Weights of a small transformer language model.
Size: 9 layers, width 320, vocabulary 32000, 27.3M parameters.
Architecture: LayerNorm before each block, learned positions, biases, tied embeddings.
Training: 435M tokens, 6641 steps.
MLP neurons of a small language model. Each row is named by its layer, matrix (up: input weights) and neuron, and shows model dimensions 16-111. Each number is 500 + 25 x the weight over its row's rms, rounded and kept within 0 to 999. Numbers have three digits each.
A block is one neuron, or neurons of one layer that tend to fire together. After each block is what it responds to, as a language model described it from the Wikipedia text at the highest values.

L2.up1208:501508467475491481497550513499494499493488505495464518466463515499519507492444519509468526536526483512546480478527475511504510523502492550513494509511545510491468483515547485473512499489461529522470483556537543513491536489473519500524499535451440508475476472480459446502534505522511494452
Description: Football scores and qualifications

L2.up427:456489505521544470545488516554507523481508525498498503530475489494529504490496548543518491507453525468466483516461511493500508508440493497504439517501483516510511487452506513486514499506497475520486475442524522478493474497544489562505517504458506481484464508498554493498470522547510534457
Description: Determiners and table labels

L2.up702:506486430461523487511509512544488518477538517529483510516516546444479516470491448484485492566527494447426505499522500507456507458522483494515482457482492479442489492465494486475478531510508501484540536513521498494478441529503512499521472517499483483499498501511530535522484470495508510542
Description: Clause-linking verb after subject

L4.up62:474527461486495507516482489572486426487487477482480520481526483540482464497509530513514509531535477479505470526479557495530512529530492465489526487516509509549527461524484506463485525524498480464446506494500525465496500439487504513518500506491522498476508531476476464501463494535516503517
L4.up86:512472502487492478509462501510511510510545520458432435488497494497516458458515511523516510505510485475493501497489508500539508513525503524523526517512516496485468522479496541509514534528482521451468546493470498554509435483533527507538521543464493471482475491501501491516514483492535492484
L4.up282:460499556450521476487480521529482505425480512490501468489478498489539492513514531506524495510489499497519469528481483474468481503524465475516542538516516463478484484528456517477499512511467472498519501534455512480512528471513493475527514518487518468517477538453474498493521446512557469481
L4.up766:531478460497491494531460509511533463457472545490478492511509460520488502545530526553528482506530476490502496509527482470488470510513493487494526464475493421521498504515504497497500522553487485483487473466490519497501466463459502476487491457496486483510480472519495515557510491506524486469
L4.up822:519511472474482522533476556456488494528523491459508535530478554471523490478495487485547505528501505520494492530505527510504543497501505543484501515557494481537468559492540521504470487532518529473487527444518499521513458503510468478490530490489525543523464524529508506476507472544480433467
L4.up1541:506528476457512443537463519498506482482487517508493473504536499516512503568478505494503517506536508508467508504510487503501517530524481521469518504522494493504501517503476490503480527535483505479469494492471506513497476458515489489542463474470543514471507510482537544497508438476555474511
L4.up1604:546537439447500482495495481532507502482440531451539491511458509491510483536447513502516482464537517524470538477459521487513491508539535486529548494493498505500506493481474496515507492528520521473492503481461513496504552464513517510523460527497485491484501455564509487505541483502448477523
L4.up1919:493517515468508459525568522535459514518488501537456479481503505453460483523517504511517490523520489514500499527509523488506504516473495502458515514475499550493513496487474487464506474538493491535516523527530492512499529461519515464502522492496523493517456470518510494455477488511485510531
Description: Mid-word continuation fragments

L4.up29:484516520503508510499507484536487513464472537504451547513450546546507517472466506501505472491489509490471535464477449490501518501455484512498467527521513501475495496495479495510511508492438494482483490514542530487492458487475515480466525519479487496526474533478499453522468476529481512510
L4.up238:538545556494470522477533484523540456473495507519456516513538481506473478496535506494474493467472529464490522471465524526544516496506523428480516521491526500486510482479485463463499503503492524491542500518484492447438481459533516495516508493539470506490449520514496519483476496466479504543
L4.up983:500537506436505492512462520463518477472463504501499502503472512527549477534544506489455545484486536498462525524517497500497508488476457483466524521563482502487506501554498503489447503522497507496485517529466473506481533468449537496481494504510524482536505512524481463491449480497503476529
L4.up1080:543502469538500484484476486482471522480480530535539458473463503475516469485508493513522458466488529444532495461471519490448493477546550516507529498497509503473485464465470475548487489517512480443459507479496513525474492478551522530469461527488497480525496528491511483511509532509506510546
L4.up1317:495488520454522534495458528558495498518505427504520504508491516486486480460521483505527485519494523492533532454553479524493474493523518467494494502527494503536516486490536475501485540461454504491482499541500527514535497491487514515479516494492556537464494553479464495494495520490515454517
L4.up1565:546500530469501466503513489518515492481510473462473506505512471507481463501529446495459491478553506483534518509505521493513487541478495458476499486517519531455502518521540505497527477493455515501489535520498528515490513487535498489488493513484514530528472464525520527534515484530447508532
L4.up1660:532511460523506495524481490482439533491502475515515504518451515513498522493540527502504498495506494488488528508504502540479477494464504469478464523476435528482486519523497467477510512539482515510499528507493483518483524450460462490477537446537476509496509522531496464465473476533529475529
L4.up1757:480476513480503552513503491477509462502455498510476496492470492499505538514499464500512527468501490505522490508482514530465464476505509477490502510517472502483468490517489492412518488493481508472513539521531488471507496463507517478482507535535505478548495479553508474476503445509530510509
Description: Start of time expressions

L3.up157:503543559505520520481467486475506462494535525497468493501498482525503488504505492504518483483504486531470470478453503549477495493471546449521506530529467479471508498478509490522524515494489543495524508438491483463489505493499519522507504483468490498478471528509551525479499565515519475524
L3.up526:494522511473530494513506517456478490505488475515475494557467473554519465487509511503550484485504566518484533507486498489515504488539517526504504545501481506544475474480515470462484526525470477490492509484487487485491542522480528489470518490490485479472486498459529516520470528521514482484
L3.up797:491496492525479492496458451534507547497476525460457468520506519520502486524491518504452547454519489495529504502508480468525461460483489495488489461538510474488505501515512477501458498526496531491471532545473498476516511494544474498538513464468480504523493484504509526472481524535503450525
L3.up868:528469467485499453490546484507494500483505472503498461523499490500516502534511481484497490493480524481515525519518488460511490494471551534545529497488510484555510486517469539485505458524505475504462527517516483536532487528449550485505515525520535486504499479476496457497497508507513514498
L3.up1039:499505503536537473504524520504500507481513499528489500468513526508455521484513493488452516476526498513498467516519532519522530507464501510489501533549578425486508503525510484510527479544468465511475527533501447531496487454463492492528510464493505512488490434467482463531499524504568484582
L3.up1064:538489486515519479500520488472473480477475421510530495517521515513534530486477497483498507486509465440481480487459505500481474568505529511483496497477527500546490511525469542493497520490496492488517518492486497507517552485474463537526524542514453473517565539505525479514523490539453490498
L3.up1119:558514499506519503473504521490494509488490499487498494494522536507511513523530500526441549536544558484470542476469526484490505490470502490511510469530537513445501502505474459501459477507501529496521504505507494505501476484446489484466513492476503459532497476470540509534467482497533534459
L3.up1417:541457507493482476508511501485493481463486499495481530493477525525522477512516481469503490506505537483529511467494528522494523468478479492482571496558473526462486492515511488481473461560531526507542509511523483465501491445499487530491505541488503488486499473458503497502459492481528512556
Description: Hyphen inside compounds

L2.up123:492466520522457533521506476569493529453522463465536467543537515499485492498493540474498489516514483456466514489492502529504545543448486508518472485475491481501499477494474514467526501475506477514484493468503452510527533522489496524525566542523547481476528521485488474493485514522518496458
Description: Indefinite article "a"

L4.up65:436488477488540501505460506451493489490509494490517513502514474502501481463496442504512509527466520552487514485541478508473497504499533461511510491490485504534504477479456520472524487492526529509501496525531549500532492511495501494514506490518494519485496463506476502555535517487525515501
L4.up310:504480473498498492505539509536531490485468513504443526531531528529485512489475514526514525539474582498433552498479501489467522504506515479450473491475456499515509529485486495474473508478498518508518503486515505480486485486483483541493499508547524519516503499504554510518452505510486529498
L4.up584:471495504504535468508468504450473516499481495456507492506493499489476505483512517496493465465470502518479518484481498529488493507499497481420524504505525520571500494511520470493544516476496525488524503519494554470513528496459494497497539491515469477493482538523499486469512463507514523511
L4.up617:512451517513499490486496528553493479506505498492513493528524482472493538487540517531514528509474509519474431496501472498479511507501536490506533483517500552474548528479500508509498498487515498475467504500466506503483465503471461502554535500524497503527492483465418494542515512522567517510
L4.up985:505545548496536488522516506463515463487516530510510508516467516526495506473502495556463494501523541480490478481481494476520492509509486465512494496535556489468538469542496519529482493538491478497442542503522523457496505488573496459499543475470479519514469547515512464533530469537505544468
L4.up1370:519493513468502491502509513492464504540489495489517512460475492497485543522506491492514487481526570554554501512488477563505493490504528465492537446463543517515506483505465491481526432462471556469492492509532499512516509499563464498487513475513472524484516517492533509539549467464549493509
L4.up1636:467544509506529499489476538516483502482490490509530484492484467461499525459489491505477566531463544501470490459547516515464520500528467464471535495495508469559479502458483471444503465493569511484534508505518536509500463522530537511534520511512461527481458503498509517504522475504504500505
L4.up1649:512472480496530509547501501553535498470522513481523479495547524530529488475490433485478470490498514533476481485465513505513457508500531497542494524486507496517502464531483464540512535512546520494491485502508514508517504502493496501510509513505466535446524501492507555475504475503498479517
Description: Before upcoming organization name

L3.up756:477496454505511446524486505474522564520523523470493508509544494515485585556469521518477507496496505510498515500514499488489514473522516485492524534468511476510510473489510520488452485511527539531472536495478485472484502476503500509516520434505458525477486507526461519511462486504511472525
L3.up898:481473497483499473442501513528491498455510452536545503555516517450503536526514504493477471523527489473538510517511501506489496505501478515462480446466509527447493539480458566560491509517466499509518515495496472515479493463506523522500530548513484508546523480467539506537481464456501474498
L3.up979:471456502523514478425529428542477533486487498521535496505504462482510547472490523549464547501494518519507545528483481416495445493497514533477495451476536497492503452495511477489467512485471509516515524525473483476516489452520503491540523507489502496467490499474488450490499505527529493514
L3.up1008:513498509497489517530480514489521513485504493508514485487495489496487502491476493454463516480496500521502517526518499493513517474474522482504509471498510473462529479459476542494491520496504514513470553470511523535536500504530475514496500434448498546499456512492479546538524511512469500474
L3.up1486:500488506530506508499486478500508477488516516521494511518465482443467527485483500518509510467499557500503493508503496497532514526479475497509467467500492513492435453528529499500467541534484520471536493520489485441499526490517552514533528546442488497536506492585518499525498498535462516532
L3.up1668:522536525473522520467531492535510500524491533501547508508498454434494543477479504487485497505493514485507493488530493467533504466482511508479525467487525493520544462506485498493526532503468524532457518516493490476513495501494461487527487493540527499536535501501518511545483521502507513577
L3.up1700:475470520497449487514496505488472515446484476514502462498511535494462532525510537500553505484557519509494524489518550522463478444504490512510516484475518506531570503533478499487471495483451461492496481522475501441462514523490469505454507538484511499499483433473522508534507524514498485517
L3.up1872:531507487503503447514465537521462488514486457553510468471461527491467506459506493526536504525474500504476505529481500528487527515529481482493503476502491532515446483518482514454495521493490543497530449496440488515504493529507499505500518468548482519502497517480498461499450519505515547537
Description: Pre-verb auxiliaries and adverbs

L3.up220:518549479511494557500540475474505471444567479470472461490515454487501491456513476482485458471534488490499519509529505507518516534504494465443523538516501476533528492509487495476475484537460536505482518546498465467449495507511476505548521486495499520541474513513467494474475489522480508535
L3.up813:438531517467508510516542510490465490494511532565481502501513498480495493473507495506474532498546490543508552529495489470467543487521491465448580494499529498449516492485497487525504484544528512499540502537488472511493471473486487518529474450522515498525464470513538486452501497506451499511
L3.up876:491497472489522464518531489491509523531484514548511502488466466468479534476503464524491508456531492530486554474479538500514523490481526495481492500471538523515481487516500463546476462496443539514459538483443528518498537487483486511503516481480517478522506468485519508469520492497486488510
L3.up971:471480501487513480537517508511479498478505504527522515508523489475482502498463517446452472500487522516484510465504518537517518517535441536455475481506476520443522528476501468468541479473466508496456516498503489528456497490490522465499498541525526509521496481480469482507472493490537490525
L3.up1490:473517514477471447492507493493477545514504468454491502502489516480473523509534523486541530475563476519463482487477488524516503516537488551446556525508521519525506491490528514484487504488532492494486513550515474496456470502491513543513470509487491464484511495522467491473483546534484488474
L3.up1595:493521522433495488514507468519515509468471496497492521482525520425533559468511472506511486517497504530493529491527526455487520504497499533451498470477536491496558520483500485519539484517471497507475473531483484516455465480495507483491494468459485538547534507490562456511561549469493507517
L3.up1664:540501493498516480540490470502457496504482487571505525487494502467465482478482499454540467482480506522469503536541515456518498481529482518497462501473513482486483491485568515490518539528491520506518517471512510540487500468509475516489487499509477524510503501532481487526524523497486492538
L3.up1859:541517484480545491580511492488544529487474478523487499520519492497500494464493495473508529528516484530464527473494510496462485512546495492490492511516479471474557516494497479478484485524510520492533530541510460512457511480468505525540522481492516511512488478524525440525506503530474473501
Description: Predicate noun-phrase modifiers

L3.up229:532488491528523511499501514531541493500454510508511494484509509531496485495494564491510540459517505457519487496509532504530493489493517504500555494497505506488507519514523507529504514437479481492503519511484473496509518502519462506505483515478503479520479479488455491494537459466487539505
L3.up378:467484481458532490534532463507518520552522502479504463504494486501552526469464537499516485488525499507489483517533527515537512496506512494442522499509465487491504502532512532488494470474456528456488555501503467468485546513512530490489499491494448492528487531521477507506507483473473452465
L3.up458:502492487521526515530489458473518457495448512508501488475471511496513522493479492556485510514509497506510522519472534557555489483491507501553535485490472494497532481497522474507537483468519527487485519470543513440457481501485514505496487533492458515471470528495509533521481468496485497525
L3.up838:545477508534478501498484530460491461438479511460511487513469525512528474494532501475508516472438476504515497509502470521496519543521531492504469525479533513477517519478528505488529520496476529467486522509507453442505509498502487503506485476472466504509491472506480536485482536475510503492
L3.up1286:543524504541514518472500517495516489507530488486469526483507506537526500530454532528498520478496505511486495471511523514518542500493513515478472489525507470477549471520492533526512494500502487482486523519473470508496466483514554514440505521448460478503498489503484467510476488466495497518
L3.up1324:494513532502494509515530489514537511513495473527505504526505557483512516466506529514487543434571498482477505474527522516537535490485513520511517496527439482504510507496487486474500502524459510516462504535493484494513545476498476506478486501501480518491515515544535499502515461526455513520
L3.up1481:484469499486490469479547545483482498524498500520455505530501491484511502490487528462522485527505493534482473483485528500485482549513536472457511494505534474489485495497510509498561476562492482497523529509511500466483518509481514479500503477462453529534518525556475474526511502501505522491
L3.up1877:521494494518541448508554473565519557510507491504514503477508515457522524494520518494524495492513485500517503483507504507529454484499530472470500464495471494506497494532475489526524465458516498536501451494543516488497518523497474510423514519515532535499516522453507454542523486466465515498
Description: Early word fragments

L4.up127:491530504560510483505533502496527501539486525495501476505534457542484516468521492515469427524507535500558475484494497533483525492483488523514494487522489485521486519476500458481471510489518508556456548531456511484468480480488465476480482487521481536550463468546503461522541488472491491516
L4.up137:507473473495543503487488468508487516550463504510509488487520493515473508483499524525478488438520526505474496506494550505515454575507541495478513491548463519452532514464460471504524451499494502447471511488448503522512492484522450475458538499555502508490501520492488467501447504507529514452
L4.up393:527481493483521493516496517537495538459511505500500494512513526533492548488508486437510526502511478508496508510499505491484483510506534495508505495514522527508503500497484500494500495504502470468512551493512535549459489494551531455443482521498447509527458493521511504529525491557474465445
L4.up611:496515512488544483523472479482516440509491520480534545494477527509517473500482520503541479505517509508545493505458484469442510483529512525481505510508499484504511466521510500521547465472505470486485508491478474488516486480533458485458515524522464516486491492524521484501472534507505518484
L4.up651:600489450526541493485541479481519509514505501532528483481511471496485526517516446515457507522551486523543470486499495497499504477513495469540481488492508521520495445511476564476530470493460531491508502467531467484513465533504462515517533495517469549504500513532478519525505485547436515522
L4.up861:535523479510546523479522548527534540507495515496516467506526498528526511489472490510504468498518488482480491487481531486498523483469515469426479511543479501500529514523494514537492464474472480482456487521530445456488462479511451503470482480507520503516482481502514482491559543485505517492
L4.up1262:505488534514515532533517525519509474498475524510484483526475501499508504463476470506468470489481525466522500502483505568468492514507500503513525458526473509480496480487483489452486463519505411499465508519497476544474486499457473506487467489517518504511483513489487461482466506504519517535
L4.up1300:503521489498548480539489521505573525489510502482472509488519472512490502506578541507469465513498535484520482528489506500462503478503497503513520505464505521476521482539464510499504466518466534508457541456547497494495510485508470480472475505487507514522574480547515503468562482551478479501
Description: Third-person pronouns referring back

L2.up426:482491518499473491499504506541485456444499508522529493499500538468507472495495500495516512479471492480535495503488528559465475497516469486490495458510516525506470486536495457506469500488487499485486491499529487513478511506471489505496506491506542458526491538489450511556528505548550489497
Description: Place or time prepositions

L4.up148:561474494485505469489533490504499536476475495555474499500479532512536512489546506448509471552504506497514503565516533463480487488469516514462509496480498493468475487512483486482530515470490540499509496469515499506465498495499495525485438498504452509524507521485503486500555510497496489554
L4.up251:502499503509534478517475470487485487468488518478459476519487502501552529463485461479494531498488527456495521559509506471523550455491497529501500503474513477490505518478539511517533501481486509482474531443550501522489467481464470529442485463485474517513479495522550489494522520537508497523
L4.up253:467491464497523471468531512491507494482457481508506507500530504470541519539480547514522533501489529510487513489472489486491511541499490516525478505504535486531470470480488518501495537532478519530487512508494434504454487474520467460504526472453472482452523517529456475504498538486521487500
L4.up558:516464467499477472495508526501459501506544473513465502461535502474514491469549534422500472550520506472503535517547531501452515477464553488505485491547507498466495496462491490516521514540483536492507506476536471481477489502522514520488492513516476504478531487481513486494503518528527483523
L4.up591:504454524497522535517471485496489544479497501509498499502484526531504518522509501504508489544472508494521470507496551544492496469519520492492512460505512528478468499510463512464507474480515468490571535481475545494493480527533459491478533478485461492508466470472473532531553548504491508498
L4.up664:506501548489526514492496493529451492497542540489469424551521505487485518488490490498487471551533448483480483464486482533469478526497511500508497529517527469451467467507476513474520539481527496515497489524539464570479472516504549498523492496507469515540548446478468534522532529509486469511
L4.up730:498481494480500517551501530558507520551534543505529486458487514492494527453494496462489543509496513516505449507505494485510485483515515501482482499525471513491466482487523473449505464479511510513570451528524494522507472521483497504498525494448474491526524492480498488483538548488489536463
L4.up1528:494475520508524484547506490449509484501536499539496510513501518510520519523513506531537482499461467487539525516490553556504497492489491459525483445496501476530505482491546475476495475464495484522517505519557491474512544520525495484485478486496489500493517547509487487531524549513471463502
Description: Abstract nominal heads, auxiliaries

L4.up175:510530532493543517526490477523510548518532471510534484500526535474500515450515433503525506525531509500466501520534458501488444486485503496475511519514542472490501517502475522470519509487495499520522516512504473519466487488503515467492547516480511468504501465533493512544511522528520489520
L4.up226:510520510500481500507491510509461493571564498425505516513501526479529515507514470480519546506483529496501499512508480469500480510534516497479478452507533463490478489511517483469480511492467526508525528474470481514471476506501531495510491464477467523506460473476541474551516513472492478554
L4.up635:470478498521503472521566547486522517496482475466501487501498461483556497525495494467479519516515475494487538514525506478494505543484523486504489500465501471475437470529484510535489483550494498547537501514540526479482481489484491468503468477477447521541504495511484500493479507528483467519
L4.up839:458447496521529465489509524482484491461489490524507484479445496492523486491493499452466519508501502515485502496502501512495477512533455488487489475483501481513456532524458496482499502502487527503522510487520530475470504491518449454492513487505498501564487499526482498482472531516520516533
L4.up1070:499511492516493463481477506495526500527512489475498499527505476492505511500494476497479514515514521457469513506521500494503489497552526515530497521532496489520522492515464520548495510555441459522478513494550468521470502500511485532492480524489537479526503476477492536499508513532549505510
L4.up1261:525498458487484468466498488500502500563539537468465476491475486513515531491491502501535514481478461528479497475537489494546521469509493500505536500481531473559500503501530491490514496517460520526499501462502523521486493488487453509494517546493463574527453454492475486503475497511506506503
L4.up1522:518469502463532445486483502471487508487481529470494496501487528492570564520431500486463477507495516512458501511498510502469478485486520495520485506520501506508478496542477476542479508467469489549506507515532514455451505474519474508474490518493455487488525479531501521517524511470518515490
L4.up1648:572533544525516502551508474516516477528488552499529505501511490488495508508536523487523506516529518526497495513495544487517505484549512516482424507473509472504494529496496496476480502518481444470470513508485519528511468476494519522478505505473511517520514469524506484439516564521552518527
Description: Main verb after subject

L2.up407:553491462529489488493525530439521550510483487504488524453548451496496520495562489518466458512508507502501508535522538536477505492527477479470507533537508531516486474488497509520532482518451465472497535498559469487494526517468519496473502512508491513489503492506436499498504478531533494525
Description: Change and downturn nouns

L3.up284:508489519499552487495487469518473477502492528474489501527506500495521557507473486485469516432502478445516513495507537477502484529477478521539467474544554535503526510524473496480485515475516479543502522473491496522463470514526479537514494474496501505492515498493520528472503489495496488561
L3.up763:502489551475508509552484490462498481488477485482492520481521495504489551497540521482528520483525450503511497516475495512470550516505524509504462506472487464467486488447496457486516463512493560465458472528505489484456447484489495496490507498495495515487507463518509509496465491522505478481
L3.up788:513455497505541518516503490462513496496517469457519510540553493461489553459544486514518496488483488513488475530496492506457479512500503488513490494450499487525496469512466488524480541484541504508518518484500458499492473473522486558453486499528484490441464479490513504492523563456510489515
L3.up872:485492542497508549517493483477477530508462540493480504453489476471506522455515485525497489502502447517537515502519507478509452463492501506540549510494514488482528507532527506497503486492486515476485514496456503502497495495504509525462512486518455486496481496495560523485486497500469516565
L3.up1017:492510479481490528523464525534456486534504513494483543547528451488499498508530522490537480516497512464523474540482516515495489519470507528500499489484551572476491479553483497494529462516489503510495526528493513536452493506509486529458467517488462524516529498525552462510473469539482492475
L3.up1046:433514514482493499509469561509492478482513472504501472527532513468514526512522505472541471512469454520494503500480537509501475518519484491483513500495451508458553517505526461508530538464543480501478529543511481463473531519517496523517492495480551503507480548503515493523491548536510481482
L3.up1790:508508479528520518500462516499496528509507541511488516476504460493531492485544501451500496547507499522511478485476483528480485502529494548458498534469493522510499516512519518466485472531465519519487466506534496501468501528484525522466486522431499539553512522514527486481501512514513476522
L3.up1860:535499488532525494484539524445494499483460519465476510529528492507494503515541453524458493478481471507426515466489521530492491465524504478531482494506520493520479493531476582485462523473499512463517482493496469493520549502503505537483482535469523481526542495520515530488485533531518457482
Description: Recipient after giving verbs

L3.up273:427496491492488508517461519504465476537446514470519476536522476500462490503521480507511514504519516517478505431472485508480480517465519495476484501561482558528516467483516534457534447474513493559521508509473535524470468531498486503493531524518495484497505505541486482536478484531503521516
L3.up908:529482516435471529482523521464513477491518512544520479494478497491456548517459493492457467484476491503481504528477529528450480483541501508520500492495533492491498514537521515520503484506511509488511494518468486529486526537494521510475489508498475514492545527569512528496500493465512510505
L3.up955:457507517521486508490481521498463469532472492489485456477535498488521544561475510497522489533519530525502504454453546595474488488482532504492508511503478535492521512541533504482512530465499507529486497459481513505506447513488527480482543533512500499535486482519490508527500480505485486481
L3.up1306:483529499474513494521480511474438515499532508503542498486522455486523519500509540507428470479492525466485475485471513479485483517508502490479504526529580521505488517518466493501479464482548466504522520486465496485502488523500486477513528487495479506505536472524512469509534473477492538514
L3.up1455:472540508473506479548497517445492461497501483499491480492539507513481516515469500504499481485496535499492537500501505509462494541452506507494504486491525519513482501540514461473491486472543491512481501526506481482532455505481516516506489474489512480475524507490511511518523469474531509513
L3.up1470:517480454450505473534525453511475472495509462479504494451511479461524485531524524529557503488501543496483484478505499551463465511476536477535463491484483513514497489498509527510481528516482501505502554520499484510509526500502507536532510509510505478492552497496449477515523460469494516504
L3.up1500:508495518546529510503514528497482531488502487482500502518516503494535537482504515510474470523446530512509475506473493522548543478465471509523513529499505535484442532493495494498497482517468502440487487470513501517525495521520500469513528491474485506550487512458505462482483446530505471499
L3.up1752:489492470548537521524492519483487517532483493497505496484513493512486519513464499519506485486508528468520529450501501509482488525455508520521493507469481518523477508472492516469488506466545516495531475506502499505523497519483517499551535503504491550531464462504495500521517462498534521497
Description: Sports career function words

L2.up1417:486529518491474517508476508474470459478475517482522476465526478528514473458485486485509516449507470479462568474473496538509535457516522492506537541500494497467523528493504520488511511503522524478457516520546510484465522475512447472540514499474546525523471462506547498522491502475520505507
Description: Word- and acronym-completing fragments

L3.up270:485514526489543471485469499546466514475470498472549487508497511499474498483496490504503457504529476436456462516499506482518478469500546499532531466489502505509478494533492501514468521493507494459498486510517527517504483472518479497464501500496494481458482544462514509511508517500506507488
L3.up631:497455463471486488485484520548497556505490511557489484468504465510491512516429504499479501509523547535511496504514489445489511492538485521499487503493503510524481441542513507521518499509504490494467528514474532512512494526538519527506522494496449491500490500498495472489500476504509513503
L3.up786:476472525526532481503499511485489515483496494459486466490527495493535493493498500498510507490457481521472508472490521521499476490484562534474506473492511505506486440535480520528530487484499517523420494553500467507491481503472482507517443471493492491508448482515466510487509443498497500540
L3.up1073:529519523508522474540502543518455538497513510529483483509545473462515525482532496494464550477510535521505461503539515463504494488508469521485470495530514529481511517516512518510472464526495506503495514509489520558469473498492474492521516528493502486512492507497491548478463504505523486483
L3.up1139:567506465547509544533527512468514519473490467557504494481519493512491539519495508501483510454551421519523441508515517509513485506543461517457491462475498550492495534493485535499493469490493490522498555449506509508477495466483463550522515490506485482479482516497466477489562496496488504517
L3.up1401:494541495500504530482492460486502490507466507529493467527483518456523453456501502488480470456515506497509476506453510479509462482550513532472485489477476490470490479502530515542551483517497486495442544502470542494510497523495516437522507527490455496509502538477510485508470535543490542484
L3.up1587:533483524485522487513507492480481497489423468541492528506498525489549491485520495481509499507497524513494474489526513483485529514558469519464520468512526506450481529522462533503468461509447508473483517491508525486486472525528482523563511470440469508533529502533560482491498478525481482530
L3.up1902:537527507499499517495496478563519524534472478549504494523540459488508537511540506481467544507514478497477491483460489497460486488523473530465488445510484505517503504504513519476520510496526463511487485480542515449495450477567500534470490522531446502513497503527548525534542496497469492467
Description: Post-copula degree modifiers